From a checkpoint of a small transformer trained on Wikipedia.
Training: a variant of Muon for these matrices, 218M tokens, 3330 steps.
MLP neurons of a small language model. Each row is named by its layer, matrix (gate and up: input weights) and neuron, and shows model dimensions 0-127. Each number is 128 + 24 x the weight over its row's rms, rounded and kept within 0 to 255. A neuron's up and down rows have the sign that makes its largest values positive.
After each neuron's rows, "fires after" lists the tokens most often just before its 100 highest values on Wikipedia text that the model never trained on.

L12.gate463 [ 98 150 134 143 133 172 167 124 115 138 105 155 131 148 143 122 105 115 150 111 112 123 125 118 118 138 162 146 137  70 158  98  89 128 112 183 117 131 175 155 152 136  97 152 141  98 168 120 124 120 117 102 133  66  82 173 119 182 145 111 105 152 131 115 159 123  98  89 139 135 156 140 134 120 134 115 158 113 132 111 141 175 105 123 124 128 139 124 151 172 139 121 159 185 149  92 152  87 131 106 119 171 176 177 102 132 114 128 124 148  89 135 143 139 142 112 124 112 123 136 170 148 165 144 149 155 135  96]
L12.up463 [155 115 127  99 111 168 131 126 116 143  97 122 130 110 133  90  75 145 144 170 129 123 157 120 132 115 133  81 157 120 101 127 143 157 109 158 115 111 118 144 144 129 133 150 145  80 118 134 151 132 114  69 106 140  87 138 119 126 119 114 117 127 103 100 146 137 126 148 127 137 110 144 114 147 128 129  98 129 180 149 104 183 162 109 139 109 105 114 160 101 156 128  94 179 131 113 142 124 127 162 156 164 141 157 149 145 165  94 150 120 124 100 122 190 141 132 142 149 156 111 144 129 130 121 115 183 113 157]
fires after: " in ", "1", "\n", " (", "–", ", "

L5.gate370 [129 111 104 167 117 131 140 101 124 114 138 114 126  98 135  86 149 127 154 137 137  96  94 101 177 145  85 175 143 126  97 155 152  94 155 126 125 160 160 126 118 165 146 104  85  91 151 135 109 107 132 109 123 136 116 159 117 134 113 124 129 110 147  99 111 146 136 159 187 136 162 109 105 162 163 126 150 139 149 114  92 138 139 111 115 157 150 108 145 160 151 122 157 152  74 100 102 137 101  97 133 109 125 117 130 150 117 105 127 142 125 109 139 131  95 103 114 162 133 126 118 164 111 161 169 147 166 107]
L5.up370 [115 134  86 136  98 142 141 122 131  94 103 134 131 163 139 121 179 143 132 144 128 167  81 104 157 100  61  64 176 136 113  90 131 102 145 134 108 136 135 115 101 137 136 137 107 133 132  99 107 103 153 152 117 123 153 102 111 157 131  92 166 103 144 117 134  87 117 122 184 152 126 125 129 183 144 131 141 139 203 117 137 123 111 132 146 126 129  70 118 122 105 137 143 127 106 111 144 181 129 111 130  97 141 176 155 141 115 101 142 172 119 129 153 131 134  82 102 145 138 125 145 141 117 150 117 148 135  86]
fires after: " (", " \"", "w", "l", "/"

L3.gate181 [139 116 116  93 132 162 161 119 116 147 117 120 195 100 134  86  85 140 129 148 168 128 115 151 120 113  63 136 124 108 151 128 137 143 114 101 141 134 117 127 173 165 150 118 129 102 130 112 148 110 104 149 139  96 126 128 152 178 115 105 131 128 132 190 132 135 126 107 155 113 138 128 139 153 120 140 110 104 173 133  99 141 137 152 168 122 133 123 141 146 135 103  91 151  92 152  52 126 107 134  90 156  88 117 143 113 123 120 149 148  89 122  88 133 134 165 116 112 118 134 131 108 143 117 138 191 134 128]
L3.up181 [ 97 101 131 157 145 153 148 123 102 115 134  89 124  85 157 134  65 117 123 151 178 128 152 129 130 116 104 138 108  94 128 131 156 164 118  93 166 176 147 102 188 158 182 100 151  87  84 107 108 144  80 140 143 101 135 134  94 149  99 109 121 147 151 164 127 146 146 121 129 138 145 149 150 113  84 121 119  94 168 111 118 102 159 164 120 159 114 155 145 160 103 104 133 139 102 200 113 127 136 109 135 133  94 104 140 169  99 124 100  75 151 133 143 141 110 150 169 143 158 130 139 136 125 138 113 127 119 112]
fires after: " in ", " In ", "In ", " from ", " |  |"

L3.gate339 [142 119  95 113 139  99 174 126 100 132 148 108  94 140 105 137 133 138 148 141  62 127  82  77 152 131 145 135 145 161  84 144 112 112 109 151 121 128 132 134 104 113 137  91 123 113 134 121 118 120 153 159 134 123 163 124 175 142 138 137 128 135 158 117 158 109 110 128 144 167 142 141 192 143 160  92 131  99 105 122 129 148 124 124 117 119  72 104 150 140 132 150  99 127 178 127 155 144 115 116 170 152 156  89 105 122 104 168 138 146 140 143 144 116  81 127  95 154 103  97 147 123 137  51 142 116 168 132]
L3.up339 [122 103 110  89 117 145 159  80 137 146 117 165  98 110 136  98 114 122 144 135 126 119 162  88 149 172 145 147 143 159 100 117  72  98 143 123 177 154 134 104 149 155 110  87 134  91 127 126 158 116 159 106 132 101 127 133 194 140 134 115 149 133 102 163  81 130 132 106  88 123 118 109  95  90 118 143 140  94 150 134  95 122 111 124 176 156 155 106 127 134 121 125 170 121 108 111 160 154 124  68 116 138 157  81 128 101 128 153 108 142 101 176 155 173 124 128  92 143 122  89 128  89 103 127 146 170 109  98]
fires after: "==", " ==", "s==", " hon"

L12.gate301 [113 142 112 142 121 117 125 161 161 124 115 123 140 129 128 117 148 170 129 101 144 155 144  83 136 116 119 116  62 144 123 146 117  92 130 144 108 117 155 148  92 127 121  97 137 125 121  77 131 105 112 137 113  97 147 152  78 123 140 129 121 150 155 192 122 120  90 143  82 136 147  77 165 116 124  93 151 142 146 150 123 123 122 122 122 121 114 127 107 123 143  84 106  86 111 142 127 118 139 142 167 154 127 138 130 133 129 140 138 146 159 121 137 136 117 127 137 172  99 139 174  87  85 113 129 100 117 185]
L12.up301 [145 120 102 138 119 133 147  99  92 141 114 171 105 144 143 127 146 145 150  84  81 102 162 135 141 122  95 115 139 120 152 124 125 126 157 119 112 125 153 129 148  99  86 119 126 137 149 127 142 163 143 143 139 100 127 133 166  85  91 125 150 128 164 146 155 140  72 138 133 145 112 103 121 141 122  94 104 121 120 145 164 128 139 114 110 127 112 122  48 163 126  99 101 128  90 122 174 189  71 167 100 126 125 124 114 158  92 150 172 116 124 150 102 160  98 115 109 157 110 109 109 150 127 116 135 151 104 154]
fires after: "1", ",", " gr", " | ", " C", " ("

L10.gate458 [106 152  95 133 101 158 176 118 117 114 133 128 121  82 111 123 112 134 103 144  96 131 137 143 134 154 147 114  90 109 145 128 131  85 116 128 145 139 119 119  90  93 115  82 143 145 124 137 163 135  82 100 161 131 149 129  98 170 114 110 114 131 114 123 154 115 122 152 115 105 112 119 133 117 130  91 155 125 142 149  81 130 127 130  95 163 144 109 102 174 140  93 117 158 173 161 123  95 129 127 158 118  86 119 128 150 156 154 119 115 142 115 150 123 132  53  89 134 141 114  89 121 164 137 138 125 111 100]
L10.up458 [155 105 106 186 156 136 120 138 105 165 154 128 161 108 112 129 115  89 131 137 146 170 147  78 154 110 126 160 151 135 148 130 113 138 120 135  88 171 163 160 132 117 105 130 115  87 120 106 122 164  93 133 147 120  94 108 152 156 156 107 139 127 109 125 189 169 141 111 112 144 116 113 109 169 108 128 142 132 105 151 135 154  81 192 164 119 136 124 124 126 132 157 102 146 135 134 146 141 145 120 137 141 175 151 113 106 156  95 161 115 137 117 143 146 117  96 132 172 128  98 136 150 137 130 102 111 129 160]
fires after: "1", " in ", " In ", "In ", " "

L10.gate7 [123 108 127 171 142 136 143 116 107  81 101 107 129 113 115 118 185  82 132 109 140 101 154 132 129 160 101 123 139 126 112 124 124  97 110 137 124 113  93 120  97 141 113 119 148 138 128  74 136 121 126 141 152 133  89 101 150 106 108  82 145 121 105 171 170 154  95  73 148 160 118 153  93 146  97  77 129 135 130 155 132 127 129 158 139 100  97  84 120 118 158 132 118 112 112  96 162  75 137 120 121 108 131  90 123 112 137 132 132 145 133 159 140 129 122 111 168 140 125 118 161 170 135 140 155 129 129 118]
L10.up7 [128 175 147 194  98  99 170 128 121 103 167 152 149 143  87  99 126  99 106 120 104  92 128 101 134 128 107 145 132 172 145 140 122 153 142 104 119  81 142 168  50 110  85 160  96 130 104 122 118 116  99 132 143 180 135 133 143 116 140 132 139 130 136 131 144 159 131  98 151 110 157 152 149 144 135 124  95 119 131 155 121 140 127 135 119 154 143 118 104 130 125 124 125 116 147 146 182 139 148 152 114 150 158  76 141 130 147 148 149 145  90 121 127 112 103 148 108 176 112 132 137 178 110 142 123 154 108 136]
fires after: " | ", ",", " m", "1", ") | "

L2.gate179 [ 85 123 120 144 110 112 153  99 134 128 131 117  83 116 129 134 108 176 147 105 131  94 103 122 126 210 146 138 124 135 138 132 142 119 143 122 146 121  78  70 147 101 123  79 125  96  83 159 135 148 116 117 165 107 148 152 142 124 136 159 139 128  99 129 175  53 118 134 128 142 109 123 141 117 120 124 137 137 127 170 116 128 142 175 130 142 152 114 103 126 111 146  90 174 158 166 137 126 109 115 141 140 176 133 125 105 119 168 135 184 137 130 115 120 101 134  88 131 146 109 101 129 104 111 106 155 147 108]
L2.up179 [153 148 146 105 157 149 111 127  86 119 158 174  89 147 106 144 162 126 123 156 140 130  72  99 121 139 173 127  60 176 112 141 118 114 142 103 104 132 111 125 155 169 155 142 154 109 116 135 110 107 142 125 166 115 158  99 136  99 157 139 130 132 140 135 133 152 122 124 183 121 134  94 120 152 124 133 150 120  92 155 120  99 139 111 124 145 114  95 106 118 141 116 144 129 164  88 127 112 156  75 136 158 136 167  88 134 153 167 105 121 129 183 131 119 124 165 166 154 134 149 179 120 128 151  80  90 114 140]
fires after: "==", " ==", "===", " =", " ==="

L12.gate128 [131 136 110 181 138 130 130 103 144 114 172 132 143 137 124 170  76 161 125 120 124 151 188 105 112 151  70 185 135 122 113 122 104 151 155 169 100 119 125 148 122 119 108  72 109 125 147 120 116 141 118 144 117 129 128 145  99 107 140 114 131 100 141 157 116  94 130 124 147 166 122 109 106 157 138  98 129 157 135  93 105 160 137 126  69  84  88 127 147 156 129 145 127 140 164 136 150 133 102 120 167 176 125 124 139 118 123 122  93 123 135  84 122 108 132 111 141 125 135 168 175  94 147 125 129 109 130 110]
L12.up128 [167 148 160 131 136 137 106 101  66 143  84 110 171 101 117 107  86 132 158 121 145 176 160 163 164 133  90 147 133 136 167 140 141 128 107 144 129 150 156 149 118 141 138  85 187 150 121 143 132 134 124 127 151 113 142 125 106 145 145 129 151 135 125 161 100 162 118 118 118 129 126 119 134 148 117 109 115 127 122 144 130 156 148 124 128 132 148 143 180  87 115 191 131 130 141 107 110 170 151 141  94 132 113 160 131 171 112 146 176  98  98 103 133 142 100 101 133 126 122 114 129 174 132 115  95 150 122 101]
fires after: " in ", "–", " (", ", ", " ", " In "

L8.gate209 [144 119  95 115 124 168 122  97 130 113 134 134 137  79 126 172 107 127 154 174 101 126 137 124  91 126 122  92 128  81 155 119 148  92 129 105  70 111 154 139 124 132 115 108 147 119  93 157 133  94  96 156 130 137 152 102 119 122 163 118 181 152  83 137 138 143 129 153 148 139  93 104  95 188 116 156 170 126 112 110 115 177 149 127 122 110 120 129 171 135 169 129 111 117 157 128 104 129 101 133  92 161  90 124 117 142 133 153 125 114 102 131 165 145 127 123 116 137 143 111 115 106 104 131 128 154 130 127]
L8.up209 [100  83 147 144  98 160 125  92 107  97 111 138 122 107 122 157 106 102 142 120 146 140 130  95 117 140 126 125 120 143  92 126 163 131  92 110 131 111 153 106 120 166 145 114 132 140  84 132 138 169  84  96 145 135 130 127 115 142 136 144 134 124  91 129 147 114 166 136 128 131  98 124 130 154 146 150 101 164 136 145 141 127 162 139 127 109 127 153 139 139 182  84 151 149 108 167 112 148  90 101 127 139 124  83 120 158 117 186  88 151 128 125 109 101 109 159 112 103 144 127  87  85 142 101 143 117 104 144]
fires after: " in ", ", ", "In ", " ", " since ", " from "

L11.gate469 [103 148 159 108 132 123  82 125 139  84 171 106  96  91 134  94 155 154 139 118 129 102 139  93 119  99 156 114 105 121 133  94 123 136 128 114 116 111 135 122 135 176 111 128  30 142 141 121 118 146 117 158 123 118 107 172 138 160 154 136  99 159 124 126 159 153 116 154 134 155 107 151 175 154 146 147 171  92 104 129 102 116 125 103  88 138 118 138 127 137 100 100 115 114 144 156 129  91 144 122 117 120 168 141 165  90 162 130 156 150 142 143 140 120 144 131 114 127 120 165 115 129 131 132 120  93 103 132]
L11.up469 [113 122  93 125 125 116  87 166 104 125 181 120 121 154 113  91 150 129 158 114 144 160 116 134  91 122 152  82 129  92 121 115 107 136 167 118 142 177 114 179 124 146 160 121 114 115  95 106 111 154 152 126 158 170 151 126 153 157 110  90 114 106 132 140 116 171 165 131 144 152 166 135 163 138 116 141 170 149 149 148 160  61  86 145 149 126 137 143 119 116 149 110  91 107 135 141 149  97 112 137  98 155 158 119 158 118 118 121 126 160 137 141 116 127 117  99 132 136 154 143 135  98 109 174  98 152 159 150]
fires after: "\n\n", "\n", " ", " \"", "===", " an"

L12.gate345 [146 110 145 114 104 128 111 127 130 153 137 151 144  86 100 139 132 119 180  97 118 105 131 121 142 154  69  95 118 158 150 166 145  93 171 124 126  77 104 141  81 102 123 124 125 135 127 134  61 147 112 154 137 130 136 130 143 143 126 103 115 110 118 155 147 146 121 137 117 128 152 103 142 189  94  65 122 112 133 129 113 166 153  91 117 136 159 139  95 151 177 138  84 121 104 134 134 127 147 146 136 144 171 154 148 129 147 145 119 126 101 153 132 136 108 167 110 161 129 113 175 146 118 121 150 102 142 148]
L12.up345 [118 116  84 129 121 152 127 101 102 116 128 134 158 119  86 117 127 129 104 121 151  71 140 135 162 149 121 118 115 153 112 136 107 134  88 128 178  89 160 165 160 156 114 111 103  77 157 107 110 115 121 173 132 139 128  51 139 106 157  89  90 129 154 190  98 141 156 120 124 153 134  88 144 139 108 141 138  99  64 103 132 121 134 125 136 121 140  94 101 145 160 125 143 112  86 143 152 136  95 121 124 132 137 103 114 142 155 151 151 135 153 113 134  87  91 135 144 130 110 123 164 124 112 143 104 108  98 124]
fires after: "1", ",", "20", "100", "21", "8"

L4.gate303 [119 117 112 139 155 134 169 127 125 117 113 104 127 131 100 141 131 149 146 114 138 157 143 152 165 152  96 178 131 122 112  95 161 134 132 113 147 173 131 138 111 113 119 125 173  79 152 137 138 132  98  99 116 124 203 112  94  86 124 113 139 134 109 143 174 151 113  99 144 155 116 108 144 104 144  92 127 121 142 132 114 187 142 138 118  96 159 137 130 123 164 136 103 109 160 133 127 119 123 145 118 149 166 127 104 148 141 124 123  93 162 124 135  84 106 121  89  99 133  88 114  96 109 145 108 107 154 131]
L4.up303 [111 136  81 143 144 123 143 132 102 132 103 106 137 123 149 157 112 107 123 112 120 137 157 142 168 160 125 183 135 121 155  88 148 127 154 121 113 158 114 155 157 109 139 114 142  93 142 150 129 103  85 137 129 177 187  92 120 129 138 117 108 127 163 155 164 159 183 113 139 157 148 128 150 103 120 110 152 133 137 154 141 142 146 111 110 143 158 147 148 102 109  97  98 110 168 126 110 141 137 138 145 140 129 139  93 156 123 109 112 109 142 129 153 146  64 112  91 117 106 105 131  87 147 153 142  75 111 133]
fires after: " in ", " (", " In ", "In "

L12.gate507 [166 111  86 133 176 120 118  97 134 158 111  96 129  98  89 146 178 162 169 145 141 121 114 143  85 132 117 145 156 112 113 135 119 101  89 103  93 126 132 142 107 174 116 166 153 114 119 170 164 114  69  97 155 115 150 125 155 162  96  66 115 145 113 114 147 186 143 155  96  96 143 151 136 108 109 121 164 147 128  91 154 118 154 121 146 155 147 113 105 125 173  90 121 139 124 116 128 110  98 117 122 143 135 160 158 143 131 116 119 141 161 129 156 121 153 135 111 171 141 100 152  95 145 102 133 153 141  94]
L12.up507 [152 154  80 120 131 139 142 118 143 119 141 152 109 113 160 140 134 127 113 122 142 126 148 101 154 128 127 116 139 137 122 129 141 149 103 127 153 124 130 118 163 103 127 133 140 137 144 127 104 116 152 134 144 131 125 149 108 135 130 154 129 130 162 113  61 141 154 114  94 145 157  90 100 169 112 118 132 127 100 169 116 121 131 139  95  94  89 102 170  97 157  93 131 106 159 108 139 127 160 135 157 132 115  49  66 132  79 140 171 138 107  76 144  94 140 130 108 130 108 139 118 122 163 126 165 134  94 134]
fires after: " (", " in ", " | ", "–", ", ", "In "

L11.gate345 [121 105 124 172 109 134 138 152  93 152 121 128  82 127 135 143 103  98 125 111 116 119 114 167 161 111 110 127 116 123 140 166 103 142 102  93 171 145 129 100 125 125 107 126 128 141 110 179 120 121 113 128 101 155 112 128 110 126  81 127 136 159 111 121 101 151 135 144 102 174 118 109  96 121 111  84 109 106 132 109 129 157 149 153 111  81 120 136 149 155 139 159 146 142  66 167 182 107 151 113 119 167 103 114 144  94 132 145  92 129 148 119 175 106 105  88 130 169 139 176  57 144 134 144 133 117 129 108]
L11.up345 [ 99 142 160 155 129 135 110 149  98 130 133  92 124 153 121 109 146 165 147  83 125 167 165 128 144 104 135  99 102 142 148 117 124  92 131 120 128 107 123 146 118 137 142 121 105  95  82 114 103  76 135 165  89 157 138 119 129 137 108 136 140 116  99 127 117 150 123 147 136 116 101  97 141 106  91 109 139 131 129 129 121 119  98 128  92 134 101 177 129 159 140 131 161 172 109 156 144 147  87 104 124 166 118 120  94 121 141  84 111 103 153 129 180 123 120 129 160 140 163 149 157 138  98 181 188 111  96 123]
fires after: " | ", " ", " (", " \"", ", ", "), "

L2.gate305 [107 109 121 108  93 168 129 152  85  98 136  66 120 129 147 168 118 156 134  99 161 123 115 137 122 102 117 143 183 166  91 128 159 145 131 112 112 102 135 110 122  87 121 100 119 151 141 188 169 147  94 135 143 115 168 105 133 110 107 117 115 137 162 140 158 128 166 116 157 156 162 129 133 129 169 134 107  90 149 106 174 139 149 166  97 135 119 117 139 131 106 162 199 130 133 141 137 125 165 148 166 120 131 100 110 130 129 115  68  82  96 131 115 135 117 124 105 118 109 129 143 149  84 142 133 104 148 134]
L2.up305 [115 112 128 133  97 125 134 130 125 143 134 101  79 149 115 143 119 148  79 107 101 105 134 106 120  81 130 117 131 185 140 122 118 144 169 126 147 109 145 118 134  79 103 121 103 122 138 126  96 146 182 111 157 129 105 129 106 125  95 157 140  94 154 129 177 125 121 144 106 137 122 154 108 163 157 106 100 104 148 147 120 140 116 141 145 149 146 153 110 130 103 163 125 136 138 139 134 141 119 125 160 126 134 158 190 203 137 104 126 126 130 108 103 142 109 124 168  95 123 116 123 167 121 129 107 114 109 128]
fires after: "2", "is", "el", "\n", " Gar"

L11.gate440 [115 138 151 130 143 140 143 124  90 122 171 137 123  94 118 154 143 171 140 132  87 142 127 135 112 135 129 130 154 155 141 171 153 134 136  98 119 176 127 122 144 129 130 116 114 104 126 134 140 145 142 148 155 166 123 149 168 133 118 136 141 119 133 149 181 126 143 165 124 129 111 149 144  98 182 166 154 151 129 118 119 175  87 139 162 113 119 118 134 135 104 115 170 129 141 136 134 127 124 136 154 146 128 127  82  96 129  80 146 131 104 134 128 192 180 132 142  62  97 157 107 151  70 143 145 134 109 123]
L11.up440 [146 179 176  86 119 137 143 100 151 110 121  62 125 117 115 149 128 153 153 162 129 104 141 152 110  94 129 153 139  83 127 114 133 121 130  82 142 104 119 129 135 139 173  77 129 130 111 133 155  91 161 162 118 132 104 101 141  83 177 123 144 123 103 116 129 118 131 105 134  97 163 155 132 134 124 170 118 124 148 130 135 125 178 146 155 141 156  87 147 143 120  81 127 206 150  93 126 118 148 115 135 110 178 106 160 140 146 141 159 151 123 109 115 110 143 138 118 121 111 123  98 130 121 123 148 111 126 128]
fires after: "\n\n", "===", "\n", "–"

L2.gate303 [153 131 123  97 122 120 147 125 131 106 135 162 118 125  90 143 104 143 176 153 150 123 125 144 118 104 137 118 153 136 123 127  99 128 121 110 193 132 114 130 177 193  99 108 145 116  88 146 168 134 130  87 167 126 110 112 129 119 130 155 125 132 119 158 142 103 116 130 133 109 102  96 108 128 141 185 103 141 134 109 134 145  80  92 195 131 157  88 131 160 113 128 144 156 169 124  87 122 141  72 139 122  97 129 135 112 148 146 164 151 131 116 129 167  93 137 170 149 150 122 131  91 132 133 128 124 144  99]
L2.up303 [142 129 130  78 130 112 127 142 138 120 133 159 142 110  85 113 134 101 140 153 128  97 133 146  91 111 131 138 118 129 145 129  77 153 144 139 158  93 123 128 184 157 146 132 175 127 122 173 150 154 142 124 170 151  96  94 148 155 106 130 156 111 159 155 118 119  67 127 149 120 117 132 162 146 123 127  79 129 114 108  62 140 135  75 201 154 131 120 109 157 118 121 145 159 140 126 114 131  90  83 126 107 128 122 131 168  84 106 112 185  98 106 143 152 143 118 157 113 161  75 123 114 117 149 118 149 126 121]
fires after: "\n\n", "\n", " Center"

L5.gate246 [125 126 112  89 133 150 148 117 109 152 106 143  98 142 138 105  90 132 136 158 142 144 154 121 117 146  91  98 109  99 111 109 147 102 146 101 160 132 151 123 131 120 119 126 125 156 156 108 128 110 144 105 156 155 166 158 129 137  98 142 141 122 157 180 105 112 160 167 131 110 130 116 119 200 110 129 144 117  52 141 140 149  97 134 147 125 143  97 155 133 188  75 113 147 131 125 110 128 123 119 124 176 117 126 144 147 109 119 145 150 143 131 116 107 123 131 128 135 151 132 135 170 113 130 158 137 119 137]
L5.up246 [111 122 141 115 132  66 129 118 128 154 108 175 165  78 116 129 134 150 144 132 149 178 128 124  94  96 114 117  84 124  95 111 103 126  98 120 146 142 139 121 143 114 133  93 100 156 127 108 125 119 182 119 139 118 162 110 134 115 126 120 177 147 107 123 127 121 140 119 152 122  76 115 118 128 134 140  84 137 110 125 109 148 140 103 148 121 155 111 126 164 131 128 126  92 122  90 119 170 115 165 127 114 175  92 125 161 134 126 127 129 134 120 141  98 110 130 104 146 174  95 144 131 123 108 116 147 125 103]
fires after: "\n\n", "\n"

L4.gate56 [ 86 125 124  99 120 131 126 110 164 100 101  85  98 147 132 139 138  92 134 141 126 119 118  98 110  66 102 118 120 122 110  81 120 117 142 119 108 133  92 141 151 121 175 111  77 159 132 147 108 140 140 136 143 101  81 107 113 109 128 144 102 105 149  89 103 181 143 147 193 152 133 105 149 164 166  98 146 106 142  72 102 146 130 114 110 100 164 116 149 121 138 110 178 101 127 177 156 132 185 127 120 151 147 147 124 133 131 107 102 137 131 115 125 115 142 118 129 146 115 163 100 138 113 151 133 110 131 127]
L4.up56 [120 131 130  95 146 150 112 158 110 119  80 113 111 166 146 158 130 113 103 128 131 118  98 113 115 100  77 102 134 139  97 108 138 165 139 113  99 153 123 145 122 116 146 116 117 120 113 136  84  76 158 127 132  85 122 128 115 129 120 127  95 107 161 104 155 150 139 115 164 122 146 126 120 156  95  82 137 107 118 147 107 138 171 133 115 114 121 128 148 138 147 134  96 129 104 155 137 157 158 121 153 103 126 145  86  80 135 111 144 133 142 109 174 148 119 149 118 134 106 153 128 110 114 169 124 127 153 124]
fires after: "\n", "\n\n", " \"", " (", "–"

L2.gate243 [122 105 107 154 133 138 165 152 126 157 119 156 116 102 126 121 145 112 126 146 102 160 119 128 106 135 152 137 126 132 123 112  97 112 111 118 109 115 120  53 161 109 171 113 175 162 125 116 132 129 153 119 124 134 189 132 141 128 160 148 122 128 125 138 120 133 151 145 155 158 117 109 137 124 120 137 150 126 118 139 131 148 161 133 140 137 161 113 100 119 119 100 142 114 132 175 103 134 165  95 103 179 112 117 114 156 123 141  91 100 185 171 138 123 171 108 107 133 130 138  92 128 139  88 131 135 166 136]
L2.up243 [161 117  90 120 132 113 146 119 162 127 116 124 101 130 102 110 125 117 102 142  42 117 117 106  94 127 156 134 117 146  75 143  74 119 151 120 114  81 126  99 104 111 148 135 150 146 106 128 120  80 145 137 165 128 137 157 140 135 139 161 153 165 101 120 132 140 155 112 152 152  86 133 144 158 151 147 148 139 106 140 143 120 118 151 132 112  98  74 109 131 146 137 154 117 119 134 108 134 131 125 142 160 118 121  93  89 130 189 103 141  81 156 150 132 179 111 158 137 136 142 104 102 132 155 111 157 131 173]
fires after: "==", "===", " ===", " =="

L4.gate131 [157 138 133 143 166 149 109 107 122 112 111 117 119 125 144 147 140  85 168 114 109 139 117 124 107 165 145 117 105 119 114 124 119 134 130 119 119 127 125 107 119 115 169 112  90 120 151 148  90 125 163 142  93 138 178 111 121 121 156 108  95 148 106  91 148  93 101 156 190 121 153 117 153 149 100 130 133 174 116 134  99 149 177 113 160  97 131 110 168 142 109 111 122 123 140 160 102 143 150 138 166 149  90 130  85 117 113 148  92 114 141 100 140 168 147 129 144 129 135 107 117 113 129 132 106 150 159 155]
L4.up131 [129 139 144 147 217 165 121  95 136 107 121  88 143 144 137 114 138  69 136 138  99 168 135 129 141 127 137 118 107 127 115 133 111 109 129 132 114 126 115 132 122 115 150  92  90 153 123 147  89 145 151 149 117 139 175 127  98 115 158 140  74 131 116 105 161 116 103 135 167 126 127  99 139 120 102 155 127 141 128 148 104 135 157 145 179  93 123 130 132 161  96 126 139 134  93 171 114 154 129 169 133 164 117 151  71 145 113 133  99 123  89 139 151 169 129 122 151 135 138 134 117 118 147 131  87 181 143 152]
fires after: "\n\n", "\n", "."

L10.gate258 [147  86 136 116 117 154 175 133 125 135 102 121 125 124  83 107 147 152 120 127 110  99 120 132 118 166 128 138 142 148 144 131 133  78  93 143 105 129 128  72 101 134 147  95 136 127  82 125 134 116 157 159 124 108 108 126 122 163 106 131  75 128 107 151 133 152 167 151  91 151 116 117 126 171 132 103  87 148 113 118 116 155 117 139 165 115 179 101 152 171 164 118 162 148 134 146 125 139  91  94 109 154 121 109 134 116 132 181 101 164 139 113 134 136 137  74 160 154 168 148 136 110 134 115 123 134 171 114]
L10.up258 [141 105 138 147 162 122 133 124 132 122 112 139 157 102 119 125 129 160 144 115  92 158 122 103 113 174 140 134 116 123 117  85 152  91 130 125  98 173  99 122 145  92 102 115 134 108 148 116 120 154 164 115 161  92 137 120 153 172 157  92 133 160  87 113 122 123 131 152 115 100 129 149 139 118 135 113 122 142  92 102 134  92 125 102 149  98 167  69 132 147 108 124  95 132 159 165 160 108 123  64 100 109 159 126 129 142 181 141 130 116 132 147 131 146 121  96 156 173 185 122 160 146 110 111 113 125 159 154]
fires after: "==", " t", "===", " ==", " T", " d"

L2.gate252 [ 88 126 135 136  98 133 143 119 134 143 113 135 180 140 126 145  96 106 109 155 165 140 155 127 150 158 117 123 103 103 188 135 157 114 155  66 174 195 118 101 123 122 104 115 124 155 132 125 134  97 118 137 173 138 114  87 148 128 115 112 116 140 129 152 170 114 104 137 148 117 147  92 123 123 149 161 107 141 150 157 117 165 119 129 171 126 166 114 116 170 154 149  86 141 138 174 113 127  94 145 156 128  79 119 106 112 134 119  90 177 168 112 153 138 109 144 172  87  97 137 140 103 103 138 165 121 105 115]
L2.up252 [107 146 113  85 117 166 119 123 127 114 113  98 201 133 135 168  85 130  98 130 103 151 171 129 161 151  76 118 118 104 173  91 166 105 112 120 163 160 135 116 159 157 171  98 124 128 163 143  82 117 112 133 184 115 109 103 161 132  92 164 154 150 124 159 172 118 144 118 144 165 138 144 111 137 158 149 121 145 141 156 114 152 157 158 170 128 157 108 131 151 137 132 158 133 116 135 111 132 131 108 111 129 110 129  83  96 131 102 143 158 158 115 136 176 150 125 137 119 152 130 112  92  97 154 127  95 105 131]
fires after: "\n\n", "\n", " School", " Museum"

L12.gate183 [115  80  90 113 139 143 106 127 116 126 126 139 121 125 136 185 157 119  88 135 130 120  94 147 143  87 113 101  96 124 147 149 124 113 110 131 149 112 135 137 116 146 128 120 142 134 119 167 122  97  95 135 107 116 169 150 125 125 160 166 105  96  84 116 130 154 159 126 110 149 131 113 107 101 121 117 122 154  62 127 121  99 142 137 125 137  87 118 114  99 158 113 145 114  87 178 155 110 105 124 168 196 122 105 168 129 102 112 101 152 131  89 144 158 123  99 107 116 129 145 119  95 123 133 100 157 110 109]
L12.up183 [144  97 115 110 136 155 116 121 168 118 154  93 102 133 121 144 152 151 116 154 152  96  79 100 135 145 124  94 127 164 114 147 149 124 165 143 136  95 108 172 144 144 127 128 161  98 128 134 102  77 128 112 114 161 104 131 131 123 144 174 128 101 157 138 128 143 155 120 151 132  93 113  91  96 131 135 140 140 129 153 127 111 137 148 120 161  81 127 160 160 134 160 146 130  76 118  97 137 142 139 164 168 114 121 172 172 130 144 125 147 173 124 161 130 121  81 128 152 138 126 160 104 160  95 141 127 123 135]
fires after: " (", " in ", ", ", " In ", "In ", " | "